MLP neurons of a small language model. Each row is named by its layer, matrix (down: output weights) and neuron, and shows model dimensions 0-191. Each number is 128 + 32 x the weight over its row's rms, rounded and kept within 0 to 255. Numbers have three digits each. A neuron's up and down rows have the sign that makes its largest values positive.
After each neuron's rows, "fires before" lists the tokens most often just after its 100 highest values on Wikipedia text that the model never trained on.

L8.down169:123160220139112132123185105167104112179101122100079107127197130118116134165081132186089119151171139113144110119029109086107106168128136080157145153141143107119112181129048078129139133175168173163058159191123120101165084118148156168166094134143181130190153186148147134076143113130097138162087132068120157081133108140103115146111102143145094115132094119142124109159126115091142114119117092113099158171078129117136122201107174166080106133149146127170083143149145178166075072117157118132114170079112133153189151099119079140083085145086098134185132129114122135095102151125105122160
fires before: "i", "ott", "ore", "or", "ot", "."

L21.down146:153070110146121079108167154204133169125100126128129096137161171172124117113157135102184161169111101129127135134168085129085106123176092120142134136195108116161127089177151166144101082137123157073130084130104062148170119156131156141133120129144140159099123167077144095155157072115130099118132129068079171083099112165151145157066136136140096140098137125139086169060126196069093143146120145137096091082112122166103107149135108135176044103117166106131158088120156091106153170137150150127105099074211121136159105122123127162131153064101109154103124202161122078116089057165088170158
fires before: " ", "use", " January", "ir", "ed"

L22.down239:141110107090132042146115146119141103115094158117134132155151119109112098080129109165154124108105138126117161145138128143102185113151113128226114117155115122173099080181076136110192125073053195162109135108148130143105116138155155171167125153084157101155133117066102137117085168128123095167133078130135175130194125098132095184077078167167146125172134145160140097137097128099077159061123188086132134197087173132132135131155081095184121116159134121085154083100149089134127140120121174145101173131160144156139068128127140087140166127110127050086134145123124124086176190070175132155
fires before: "ts", "ch", "my", "c", "merican", "t"

L2.down324:117098123153120096075140111131101127128076122130122165118037112108108147062130129184113090088169116136149145170118118186077191184168137144176107098101086113114108123095138105111090108196134069155127105141109146158170154119187142087138110152153098146172187115130150133134088146102107111135129127188156150052157119161122120164167089083150112171088104127055112109059110135102133158193030177112122115143153127132208093092081123161168179104156112141091136165109104115136139156136121132098171157103089143108134108123116148131150128107151139152067108119099116068096090081121129157084
fires before: "c", "g", "ced", "s", "ts", ","

L7.down300:091176151110104132150141126153117144150212105095111161128193187162111114162211122074152183078132119142164107125143132115085147098196115140130187151174057132118192172127111170099123140118133145131153106144165111092122111109166132116107132154170088152152093129082155150127115156132099133120141139190147145157169155120076046148134103045152189129104172165095187127116078094152079126129110130088083169154132123121154109094166158139170129127148055132087138090180126096148123184089121125077144196150076148165155127193141115143141136109129164151163134115109106126134141113172115131173
fires before: " ", " the", "s", " ad", "f", " October"

L10.down373:067103095113095134118162112112092109135081101118163118099126151158210109142121118148122094120130123173106176148171136110145095138152164172152150151083057155121165175123131122069118129097144165086115103155135175119163143089128141178097103112177159075146140145149143120101100078092166154118149094170092126110197095159121209148108088063135141103164128158118129167143074045096044131156062139100125072131098115072088096110102128084097105134093114091128118129138102090105185148088126070162102151137164073137138150095113132144102135065183148100162105139158109104108114110141198113139
fires before: "al", "l", "it", "x", "p", "v"

L12.down366:160140147162119129114143144127100093120175157148072173119098177169071150095141145028172122116132138128095134206133133127090162137172090148087149100137074103159101180103112067097142130097101172053156043111123168135155092152165144077102088133125059145121123143142059075129152164081177164104163094114155118105141083096148082197107089126126137114102097060111189103143065158126140122103165159170083148095112171156140165085158110097145130099144129156148171080141111125157139135149194141135099164142130138156142101142165132142111138092150140110097137162108102102100143114110146156169
fires before: " ", " the"

L10.down356:115142130182121134113051136198108077083102100132179094169129151072125132069177103127151152108122129196187097159163077134162120117112082160091106155153082109106182084125128119122132111125111141090077181173154099104118089152089078175153150074135154187136102120075134104072155128128068153119128112137134089143127088176117138164109109146129184141117074161135097134184123107132156134099200091139134136112105088134186075086131108119135156092166121114131096123094067142121121035142115135111116146109136115141171114093170126157089122158167184140169094186124172069130109131125133095102
fires before: "ers", "d", "ed", " s", "ment", "er"

L15.down87:203153112130164216175106108116172125103105091177141163137153121104148118169117107138115180139149131191128118148179129140173140163115117147156115120070121111082147168046099198126138080129145146129105132083109077166177117088168140092181133100126121117123106194129166120188109145142151079158172114115106103087162172133076217169107138109189153119097101105091174072095139129111096143121089155137140143157123098104158113141151117098133115116065107083132138144141143093111135107103128116078101130105129085114125126094178216172125149098158140170145106190098159089133096133111108161191
fires before: "t", "ity", "erv", "c", " of", "on"

L16.down336:081114183140103128143137121170126152089086107131107133178133119084157163063100152146105152146144160082136118086178162093141084087116089091130094151144151117095061082128109093133123119121130130140165181148112129112170108103178118179120180138113137150079079166136084054101117149153144101116089094087150077154172127086150117111163160099124108069147093129175094146145089119151170148173092052131146105134103090108121170121144125146129064108098160149147078135161190180115170108064163109183132123151160147080101152160163164087097146124132069144098207116103149092124129104170182118075
fires before: "ack", "ished", "or", "'", "o", "ood"

L9.down76:074102205127158113143121146149115191226129120115094163177108148135054215125138122084126124130105121186194130156164099128084181105143116146185188106119104143134150138128159075124168159138141146113086079099113109160150153162140114147144166118182121174117117141102136092133166139064138201141117076116117146113237113113147129129099116131110085113085132122120193080080159164112098153138147109138086220152129117139130124182134151115122130131151112085157126151090131111116144171176113123108111093117131123133127050124124094133137100119140152129137130168107109111065108166121132188183
fires before: " ", " the", " April", " January", " May"

L4.down52:110135159106112083116148077160089131123145144131127155152119100167163131084150113116120178138149129148134165144135085107077098088141110156102083113149106142106154134161138164118063144074217108080108141097116189126119116108083135112079137114136129137151044168151085110112173097129098041139116108119090120096113107157103116104090122167088148141051096140135164052098115224169116122128144144097155050153132134196130092108166137128133178180097146104133112143163122065173140122143076099104187128132138148163109064130074134092103175125116144145130169157168119153117171157141139162067
fires before: "ers", "est", "e", "ly", "ol"

L8.down356:125170082130153153135126086067174037130075093156154129101157159222128136164119092099138071153115168173115155154137134101114093142110116122170142077172139153089168130122128111115097128109101149180108148107178088163166137121114129147139094125113152080133145109053165144133127152129189142109133144134153142144083084130106180187144152152143145106164127096165146107176179157088143153101099108123147159113143121170173170142140155144149138082110203170118177113117170087180124227115106156165114192081175097135072192147068139149141136106093165148131146120120141094135150130154139171097
fires before: " "

L22.down349:053130072183093159160191096151131143099083130148072131211125169128163123093113156135163120129119136147097104132095143099162131154141084110117100128139110145190125187129065136120088105162140118126107064142095138052109085149099109136107124107083129146169122066133155137140153084110068068118134166116134061213141125115115145119136094174102128121034133156188078117116125147202102171093163064121139164158101095124133074122127134123138121080160149122101149175123118132100108072117110189094092151093103114133131080155134147122126156181135080117109135146112105177121145170096149157127
fires before: "0"

L15.down132:125096114133113087148130136106084149096123130130123120132145157131136113160117132109112141111114123152169083211137133149113160117069182197066147097123128068161060109151127110091117056133149111139149118110106118129114103119140131114147137179125100127144156154116049127127117090195174099116122100123128119153092084136121069127189096140153142147169172172103148055146041151136182134102183114070101094172099120129107176201063052130162144101072076128120115020116094101140132112117149118138157137123084116114119100129142143118083131064191130063111123126153128116170135126113108124142
fires before: "ain", "ack", "ad", "av", "ust"

L2.down211:172109167176083145144129081167116191094090111091121107116089131086127143110093138120142112118187103121093168163143062139134176184132147163084102111111142133133131130104101103154154109133160157104015084189045067132143163096159115170185130072124123114144080149109101147121155093216124166143219099101148135147114161118212122152160120166149188135110158110142095133075107103105147083114119104163100105111146087134129130136157122129124085094116116132136082144140123080124166119169151132081116104152143093103154154119097127110127075123181117165097118081086089142149181161171133124139
fires before: "ial", "ies", "ce", "c", "k", "s"

L23.down5:072100092155078120156171153127124080123050167141064097089111140136139157113064113100104105120077084147101091124156125065183133105118112129111149109164151124064156137143120120138170095168147223125132098114116079089147134126111131165086169137096092103140190122125121091112115090192158155089110148135184084166108138119138138077116131133177130122074176168117108152146092163150124119103127064129113093144141182197086133119095121112172164047128120079141189109144097120132111104137154160095099126144178112104131098165110093183094199175130109086109081133120128097107122176125136166109
fires before: "0", "w", " m"

L6.down344:159114076165150142130101111132119082044149066139104132156151114142130151109101165171138140174123213078138110096146167071161100087095167148151183128097125165140130125159124166171136109112107104116131140099149176110093118162134164119147141116140132118070128201143165155127111080048124126064129142141158123064110117153134093171128082109119195152108119150063102104155112147142136132136123112092113156119102147114198139134168130146097209120106161137118120107146083168103192132100128113062110134065117150079139085148110144073143211121124123181132108097155057103122130087075131075117
fires before: "p", "m", "port", "age", "est", "ol"

L2.down231:131126134137107085105114126154191158109109182114140129152071123096092151115138129104134117108139095136151183161082108187137124131196163147169111097150111135163055128163103117158100124101145090101127159116099170127129116099115093157135138137159143181147146154047115165132114065118147114121125141100172100074166143159109161177136152147125130197118135140188170112057113048117123133214066104171099170176099135139118171122110091126200103081156043129114094176104124121095150085099110157114177137127141143144185123105082148136190103204151085118103124083111135139126111100155098104106
fires before: "c", "g", "ent", "ced", "on", "ound"

L11.down17:090133107156151182152172171136127175156142137135084162129100134164164206113145146126131130126123072091153158184157120184164186130186064106170169103158105148113164067120181099136163165130122198071186127101139147142162111173145132181095171136114154140166126140107120097105191105075110164116143030135148122115137126100123124061143080119154139133123106137150149144131129123148122129135051123159067173106123136131111126109144168110094130101146166104160132125116142141136106112108167116165059144106102168154094075050089087101104118116184096113124160093133069131145048137108118121160
fires before: " ", " the", " a", "all"

L4.down243:125095196079098116076141137132135144120109144105099108116196093136108158188079165190113096133160179130131159165143121158149125164141133105146178167194123089140120194148083139138184152112164123186097103181117110140171126128136168203070091145104176157122136157149157127079180064168088148104101058103186125133114133129103152157095086172105121122107075146099177181097172069139165110090104118136094131118087107140116136124134151145080154105078147118128086132157166205100135108099129092143139159103176173184179113113094123107091132120101078095162146131121153145113124144153099127169
fires before: "i", "or", "ott", "ore", "en", "ot"

L4.down107:138127152144073152123111128124086161089090192138160118115155104101136126145075119101205160114170150144114145175207077153167127164163161166121103161135056111174105123144104165151173134092157126114099084153123113156096197106157140115172131171113176121076122041116147151113155144135075160128190107109177141190148101109124135107159092196141111085120142120115133145110140126121186099127114159146162116166122112125138144148152109101151216091126137101145108150149147176133190097128133111101139100142183070131173085061140118109123104096148200078140112107166133142127128175169140203110
fires before: "k", "ial", "ies", "ation", "ific", "cess"

L9.down376:124140132076118148102217130140111181147102171118179142165138165136166166131105130144090118115082096105133123119156095119149105096133108140131175109159124108111101106099104116109095099157170137184159169107136140169088096132087143195109121177156122059165117136163117119150131114171128141172122145067110079094143116148135144109139122137157114130203119102111103068159123085114136085095155221076116136137132155132086116181095114073109132138079112113129074141130121095134110151117146137132107140119066067157169178084128191177150144082121169104217138168092052114171133125170173185177
fires before: "il", "ild", "it", "th", "x"

L4.down35:118174119107135115097107134075160120075113099152103114064076131117145149157118092108125095151164064120108157121087105127084108150186154176127104192119148116152068077100139145124130178104136154112172102107143109150075118099112125161139102196076133092133091179105140174119159095104133138099235098106144138141112158130111178127117063166055116192126135070107140121141143102113147124109135101134085151202093157178163093077103140121161109082104101140175077086136137132120156110106160169091157062149125113127132107218142091165172131152112106113161131148123064121091120146129124169094
fires before: "-", "|", "\n"

L14.down352:151101169087141072131067107134138163138075107148041139161132120140181132173119105157119163109099127180093027119118113177092118125109185128200128060102103145131110112132160156149107190106108137158133115074157171110170159123110105132110155130163144131108077168142150110136139132088147067124091162175142068108131151118108109151134102076170146105163117086106155066109116121150107139119135139123096143148140155067174073103117175069078134156117104170183140097149103132152127159146114166106124081120134141072125094155093041152115107133102168151096129142122094076103163156057171140152
fires before: "th", "ing", "ed", "ite", "s", "use"

L9.down191:087178180128112154152137085084119132088097111138101133174097100140138134119117118105137127175178115092133126138074137144097081130136141086111125104087097194143127094118144103128134096089150162086135098131093177132096159091085100102139138165141140110159061163135124143068153150107092130117129130117127127175092153168173255142152128182103132162110106138149068186063145140088093087110097121076119126115105128148180122152135120134117155147117105148196098100091149124138184155158218123110102090082157131097076137179127140118113131102121175062142110101120074171128059145095183140111
fires before: "-", "\n", "="

L15.down359:193106133110114110100123154157115148161125093017140131101109116210160150142096092099141092145130052162115099151141103122147080109127160121123117153087102138186130145105119085119115115120079120132153059121143141096123162109107184105094043148163125086120195111150113090049111132104130151091139099161138185128078117155128156179207096154155131130171140118116186111146091106152139088147070172150123137183145127100151115170142105166108156125120138155086105118118113142126161148141117107166109130138135175130115091126140131144110091114198082059153136114041070116101066133155170159124
fires before: "oup", "and", "ad", "ound", "g", "ov"

L2.down74:160160141090078126119103136158095100114106170094109102100132152155131127096118149099149112122185143136144140165088142113148119113181103118121159077141102154147131121199145200125088150073168133182166109163102148158075136143155114127141078146101159164094065146161129063184144179144135108095157127138115147159172115126141192167119114124118102129101124208124105111102138181143143099110102097111099127132063065106139172175118093166158167131120150099074076100138097155078218103084124132127128178158208124124160106127132068105129097093120178158123144087129168094054178080118091103122
fires before: "re", "or", "est", "y", "ol", "id"

L23.down65:121185190140125113185134106146140162166167151144130121130073111165123137095102144152132161099127100120109144123091143136156104133134131166109144126143129203188063084126173159139092130184126145087122134166142128140156116130140151159165107113066119114096158153233147115121125146028123094122122082106099163093123069126115108135085093149166149127159169178069118102106064153072044153099118192143073131118083128122173189145081152086180160160099096143069089125120163107172145153178141096116158104156097090124141103159148134142097129156114101151171151120116140136147153130118066170145
fires before: "e", "ed", "ate", "ing"

L9.down250:157161150099150130129153131114152057133154145179114095105105136170128185110151158138163094101144124081117129111149133088108091186113119086093126081111113100172159118074139158160107098139108134141119142089113091172128094166174141168166099139091175172114122156151059123142134091154125116216130117115149052116169158151088099162083122105191198087111128072149111127151125093188038118096131102128110193159123182103110132018140108154115104118084088114140113165105160154134103129161145146141183114093147127152157085095143089132168193099136115100166087165081118111119135108121126163120
fires before: "st", "f", "c", "n", "v", "t"

L16.down55:126145133097117154167107127126069066131087079127121121157124113155146064152081119069106132141140104115128116113142084136158137143171159107178114088157054139127114098104109148182064144056079158094107084138148170084177113110105162193139104059093108147122141093080133131163166107182093160129146153132120164119149097104136166163140119158130172142108056158122147107167123123145147115107180150124124142205132131128188118142100117144142077140138103155222145094115054139111138098072120159080151086192128150083076104118107104172112162104172168165099109148109167132091116077151156121149
fires before: "ed", "ation", "ing", "s", "e", "ers"

L8.down55:141105121044168130106124145167139225192140145113119189185118146097115188119107141057179140129112150148154120172087103097174184148161160127143188127137061124130148133086156114125157187088156154088070124051126139176151097156133090180146146124143145126142088159113087057072137118118167177173135118105126084109160079102167116148177157075080079113129141107136087133120142101124097144155131210148122182130155108154134128141175132134142140138158102090146137103108149099115123131166068081072141063161161153126158126156151106112151137144120140132150161105113102166103142119096125146168
fires before: " ", " the", "to", "l", " April", " May"

L19.down119:079069122114122107123105107087142173074111172169128106110148119124200100147129113103156138152123129119104071127133140169146145106132164163133115082127145108093106113165115107110125077121133126129138115154116099096142133080129139148122079091092125072099098106116052021162113125136111102158143091104216120198128120099106118116138115072141070093093119070114079073129063092096091095139115118095124108153055129108069137152175097121056076130133099125111064097127098137101078149170107131178121112120178156089138149134155172136183155087138131120134135145197130076127082104177133128164
fires before: "ack", "ue", "ock", "ood", "av", "o"

L7.down78:126153153106094083126121102196071156071167192116159153146087136123142129119132087129087184062171066158157162172075123182099086113166170189157097140148046148058102170130128095130170161108120117117153133097130120141127124109107123157152108106165118145151153211079129140141096059151105128117126119090098135110134151191102134160112157176121110129137120147139142136156054072155148119181149127110099125126147134174170187119148094135178153133132129166144101158159114130149142126049101118132185149089121117099143089141060193116134134122137163063173109104128132171138091115136124068128
fires before: "ild", "ent", "il", "ound", "el", "k"

L7.down235:118083157094088170098170155103130126109152145072127157136168160145154126151151179086074136153135115114148132159108135124171113176111114069156125170097091141189081136117150126165125159082052130137112166175173134137130078088069187158059082081156123180136103137085151159121153169126136163134162150071127143146149176212127167125141085116085143164121181125124136094137076129148101156138087152122127150158119120141167090148082117133096108150117101097148109158047124127142168084100157162077186121123082153159089149119092119097080104072091158096147089135098132139065098136113074179120
fires before: "ill", "ol", "ar", "iew", "i", "is"

L2.down354:131121120056160129131103099155156121083112086150173128123124105080126141117113149167129164128129058177113137136090155187149119159162141157148127145131085120165098105159149075176125160128191159147157096149117126098111147102120107120124060152166161116123104046140092139152123142135151136102156129196077106098108151174105080116157154180121071135101133115125143164142116140111181134115130128090174119204114206139138186132146071103135099113085111148131075132150129177104116096088165125134156111152075151141174144119103132159235145199098083135173166127083065133160071181159146102141
fires before: "ed", "ent", "ound", "ing", "\""

L12.down56:166179113101133103154120152094136156151088118083095139081148092129129129149111144122092163178156095060076167100144122096051096114152171133110105141119117130093163128169156115140168166117123081114100104143119188116170111108094107120107133141039091106165107132111116094120152161095126095175141131110120124129081133088116090183143120119112060133071096105107118189117129072141095124139101175121122130167123095082102108134100108116075134176087112107114176113110113141056159152191138130108148114121185129113134133194139141145082118132120209079185106178199132192149168042129144105088
fires before: "ver", "lect", "v", "ak", "ed", "qu"

L18.down76:122114154138068092109138141099151082078171129146106112142103127120159070110185105120183160155135169166172114139168053145078049143122155174141094198123130125115072199142171099165092118161145099189153134099143115115112110078104103087118082140149141100100155123159142118128144148107049146173151115206106192177095148109159149131161140160036108140178125130133100106116118129182133103176150144156111131072105079147116123152164113156174136098118124115158131176140124130123124129114121093111178117110163146185097159108122125053120164113101168062162157110134129161126186088116129123162
fires before: "-", "on", "i", "way", "m"

L22.down316:153130096109115078125154125125080132126099123138148120132170118150113134157114132109188074125063071117127139149109084157098160119170087133079153054091124133054145113159141124099194077151204156074109155200174100141088110153107144146088062063181160057110143098146139029108077139143104120113105088121085087148160095160156157183105104159109109182100148132105115123152125138160074151136129131121142145160135134101116117130093084127071102132118176120184095117103116153085117138149096124123076098078076141106121114090112120102132144114195117092192095122130141122108105175138083128115
fires before: "l", "ess", "le", "ate", "ather", "al"

L2.down73:113102180079138160166080160058129111152146168144132169179092141156161137125174172111137162103132154079180114161077098143159160137173126179147101128115068152103149109119160107115143153155101164126132083145128174115105167099121064118150132130155174138130106145142123145136192088104125205163117167097163090078194103087123105153127116124087129121099095119085093089094129162180051172125078170124042200166123160158165102115199126140110106118144109081110109118129083179087141158145137128110121106129125154079087106171125136131145126104133124129133112139065099147109128136148121150230
fires before: " ", " the", " May", " April", "l", "ternational"

L15.down289:150094139047147165145112097158131158085113128140111170138107069144102100078128127046150140151142131158106158148104081083128160118074183107102164130143152192107076088100167157114093108171126112167150183165148165095139175138204176130145129094177144166122127184143132120098097134146132165121162120175031145092111117155071083117174073138160109136136139110064139151115131146172070176096101118088120160126109172140153147130127157152133130077180163144134122131087132098145203119153151088092167090145141155108081089144143163134177105122100114119138108137087136146147138208131087171133
fires before: "ed", "ant", "ance", "ing", "ation", "ion"

L2.down5:182128158110134130100082118125133135106128141179174073095095151123111151122096071154116130093104200096139113102132098116146121122153128092128137091110120216069056144106140126172120140153132138120149105127134170136149103125102121207079108136114157095100182147128119138122136176160124162128155136200110118154160172096105122116140057102130098170097125104147144136082097146093115147134155074109122200093136151131156099089104094111112167123147167126158183069084155157193145188141157117131130118147172137100134104142136084053118108103057133044135135167121139152252137138173133113141
fires before: "i", "rat", "ial", "als", "iet"

L16.down364:113078115129104175111181098150097109144141157103131174146127136131120219117161105094159136120109155106178113160103065119074122096122115100171152114107111124192171101107147098164143159120119135105070083138146162166129142155165082131140152134161097163129134160144090137131132116176152153133150104113088126120168110125132194091150104177068090210110130138069095112106119143146105182088094131125130160123082115133158075138157162130137148100135141137102098171147117146112169167133087166064120091092226127145118079063159152068125115034157190099132145117100082183119107101134155175162
fires before: " ", " the"

L6.down236:134117120111140094145124145095145120128125144145081127113150173133163147101088155126089137096156114159146139115127117086133102128145126121074202127149129144154147209160166165129177165102145157125093101120159157167134131139131142076119076129112149085201141128114130090149159097160089119145130090122150157132105101121096140167125162094122152218163199156163091191134133115115081071133140132104120186165132103108108114115112093134129121155126180092191102152106183091078117106111129133110129122098200178107114038056088112121129122084132163107167185113123096132113112170255132131121
fires before: "v", "l", " the", "er", "t"

L6.down337:115154093077137151150136129102082097186109143156125110105160093124120135165111137152092136167122148099150154132154107071078125132075113119105173123112128139086122154181135145088140157074103105118085079110136122060150089138127148152147153112104134176122108145093164194089106158129136150180182118119132109093077105156177179135190145175128100121125138103186099082103125120138180068124086164148149133162066209102105111114154152082087145127082157088081143088163136178113131133198054077135120119121148126146125168123143188112107156089104141117155071139110011146131118154114176131096
fires before: "lect", "ver", "v", "ed", "id", "ide"

L14.down25:073115055138139105160111173122104187120159124116123131121107091107126137132163148070203113120168081084171097178128128129101117049176092155153126163130078106121186145090190108137106082105149146140154090095144168138127131128128088128142136145155137170092139122097103092151162130114112117169094125098148134118151102143103068162110145080126109159047131125129133097099133149119143180138138173166075118067133108157119135085156133119109099130161115182102137050155119109065142218103124128079093166088110150152224116101153112175134131084161139141146161169085105096121140137172141183189
fires before: " ", " January"

L6.down278:145145145158118135153173095113099175155219198137169179181114123086101128149177124176099155128105101111170121150088108147083119176129118106139113141144094160103155125107115121138084095115144132109189154140099142131154111111102090143104081151139080063107130176076118116153142068154088137195179120073230102165156113104119174179141173142156074169137144108162144106083105112152087085109065131071104163117104155148155131138086122149176098111141115091115101173148152100148120132124122153103096116071184106135144126117172112084137156137154150100118164132091107112113061178130052149118
fires before: "c", "g", "m", "ced", "C"

L4.down250:153064149145168136150105131145109194151114162144208111094065172129108174129130102096152116105137088087155119136112124134095117082172152164141093065138038096142071139135086131140124101142111110143098124179025129084127113107128159142139141107125125159114167098129117091100080112148119097135119128125157178048113069135137184130079108166141143172093114138179135086096135073099156141156168137122088121140130119091148083051132129131120125062118132098157167175172070086073134147133158100121160138140180107138127125154159149097111110109140111088091105170177129154155107140097069184086
fires before: "c", "g", "ro", "l", "os", "ced"

L8.down8:127113175129167150189169130106138129134121101103096112173108140166126169078084145098154117149172122118154096106105114126152097122179074137095194142144118136121107131132187165140107175097079157128134115102130128183132088101058131160141094102135128143164110171142205111084137059131124131106097128094110055126071109114124101154156115126043120225138157116181110141133117082093140128120125075146095185171114113121088130091167151175128107151096112147086154133099139178125147164115170152087167126154152178208152095083134166157137126098128085136152041145121098144078075154081132112139
fires before: "in", "ro", "v", "t", "rib", "n"

L18.down113:133133077147102184177143092105060111129119147075061104163105155105119094155095149136087083080123158119179109164118158132154101081165103146120156089129120200166156123120123166122181190110132161120117090168122091172113144142086147052170090114130127124117078105141171132103093126151164044189111165121100086135144107153183092173109145090160183118126167181116108144106112137187167107108121129064096141109133157132094072154102177107114123095103157151093106180126113118101140157091125109078082112150096111161102141126134093221096156091119124125090138115104070163116166143132081106148
fires before: "0"

L2.down383:146083095098104117190119094116151128150205136141107110160165100156138141167103173156115117124186064138122122174179121153145145160131160148159115137125150106154086129093105134153087175111148133184169128166126108121156142166100170143133075144133185124123120214117125129085167101198123106065121084135092089140142147086150136099161125147116083119162083042131140200171107117124177117123145190176133179134152112158128145156080107136099150111108089137108072124108136135146113091105204156153092145147139110105137128086051109119133109135082069123202199126074077116141112133109111103159
fires before: "and", "oup", "ad", "ound", "ade"

L22.down111:112103152088137162108122149081117136123101120084079127150144082142142081113150151108131193137068115173068086155144086156175083161149105130136169085119097122166150114124170178073136120096093113073134117100159091141148114205067114181078196165142115143103142151084127113131132169183099129104139134114166151172159178117099096147147197162095166138121155083154117110119167150145217124163067111159133095131167184167143116057100107124132122143130124110078100157141151148159156113103093157140167133141084115107173142107154175112158126132138174116100103166215097118110130139190154133082
fires before: "en", "ing", "es", "ge", "ed", "k"

L7.down84:139118192176154102118103062133134081156111159182188201149167088141163135079105086101106157127130174138102190099138119089167141112172125127138174118092124200109111148143105077129097144182178116150133136148064116158158098099122113163143143121111134155115163112149137097092147209160141094110128150120141109117183150115165151134138073104103131164109148156112068121140120185135188165176122063151126122145146123122104141102122197115053116098128164160160184135152150132151150193168219129083124145188104093147130118135137134128108154105111120097135144136078156059147137124086126133198
fires before: "al", "als", "rat", "'", "ia", "ial"

L18.down94:149097175120110112154076162132124117093120101124106123101157163174142046111147098194162202114139128139070104083078125132082102089059090157095118139085162156131107105132151091139130100162077115116108097079098097098126148129082139107091106108083134159115113153191071060136193158134083094104161087146177115176161176134099094108149143160157172150110148064122108093097128158046142112160115099095098106183185158136111085094116183098184118139148139160138153063138139140127127138055130158163145127122143127149166162133083131092157173083130143117141138091140112099165143165109126092139
fires before: "ut", "es", "ed", "el", "v", "ing"

L6.down110:150141160086135127125141195184134169103087201090136161131202121162142123104126161137130101157106108156139089204157088114121162184171106145116101108164122063085166131102125143163104081142180118176096123231114103092144153121118113146101090136189165191166127095104097068101134111146145133117097138121112123157126129139143152165143149104214091149130096086132189104133151133136187078096112140127162201143149118100129142123151143144099190095076116152162159124089078189126146067122094102171139126125139146098178114101105145119083102126107109140187071114084113147121130171111147116121
fires before: "ased", "i", "or", "en", "ad", "oup"

L4.down25:084137135126068079123151091065070119106138166123130110144146175136193131123127163086107071130210168124139109137105158112125137112113087101166214157136146119071123114159102144143139161087089161131099139154132157132061153164085151159073117136126153193126080140136174150129099155095146125123111069152134081134090132144135088128094153144130140163104145149073149138088085111129068116109123107095091085117066117175057150123125146117125111105093154101096144164094107084077209105087112139113151145193120136158154134120146056063165097184135177153101107111096137116103130086066117109103
fires before: "est", "re", "ol", "ill", "is", "ar"

L9.down362:147119099121103088134118141121209145146112128115160137098124113189164088228095064109100114134086097113133103145172151110090163124115142134129166119134114108165113135131146115086115125140092108116163091124128111102140161109163162127128092134130149085160099153103163101105173139123176160125144172094126138099166095174128112116120066113093114134154137149094140098146164166045122150108152108126143089109113186236162153095132130123181105127174151063134092176080121111166156138097128184144126144096107093148168138158105099192153062146123166059129180168022161114096128151120141169080
fires before: " ", "an", "on"

L7.down230:126134108136153169162135101080135153097146163187127154150139124193106201099099170135082143110142157105115183089115136142073093171101125090130135145108142070137100090089110152151146127103118127114190143139098125173103151139175172171115109120097091137235148103155129159154159128094173149139154110150137035116159159169149185104123102141138110135119203166089126118129086149159139087142092116137111116101152140069102190140140202120144096158159135172145127179131150093118166131110170196137133122129180191081117132125146122096108124107168124163159081087132159096086071142179159080086
fires before: "fer", "y", "f", "th", "t"

L7.down243:138139149149152094085133042161127095125086150110105125124095138168132158185102195132084132163172164158115150129166100075119113101122123116133176111150087138118151128114135214137126128124074191131130151140149186115082114127076140120120115102168102138163064161127086094124164091136121099093174123126054106125141120175133099157118070106036158184124094108126116093112129160142107102102051179098150109128106150163155079165136115127091141157099138114133086145178158120203157138168104169059115164125128107173077100128119164082126151148145154152152164141158055118170171097099100106115
fires before: "ol", "est", "is", "ent", "iew"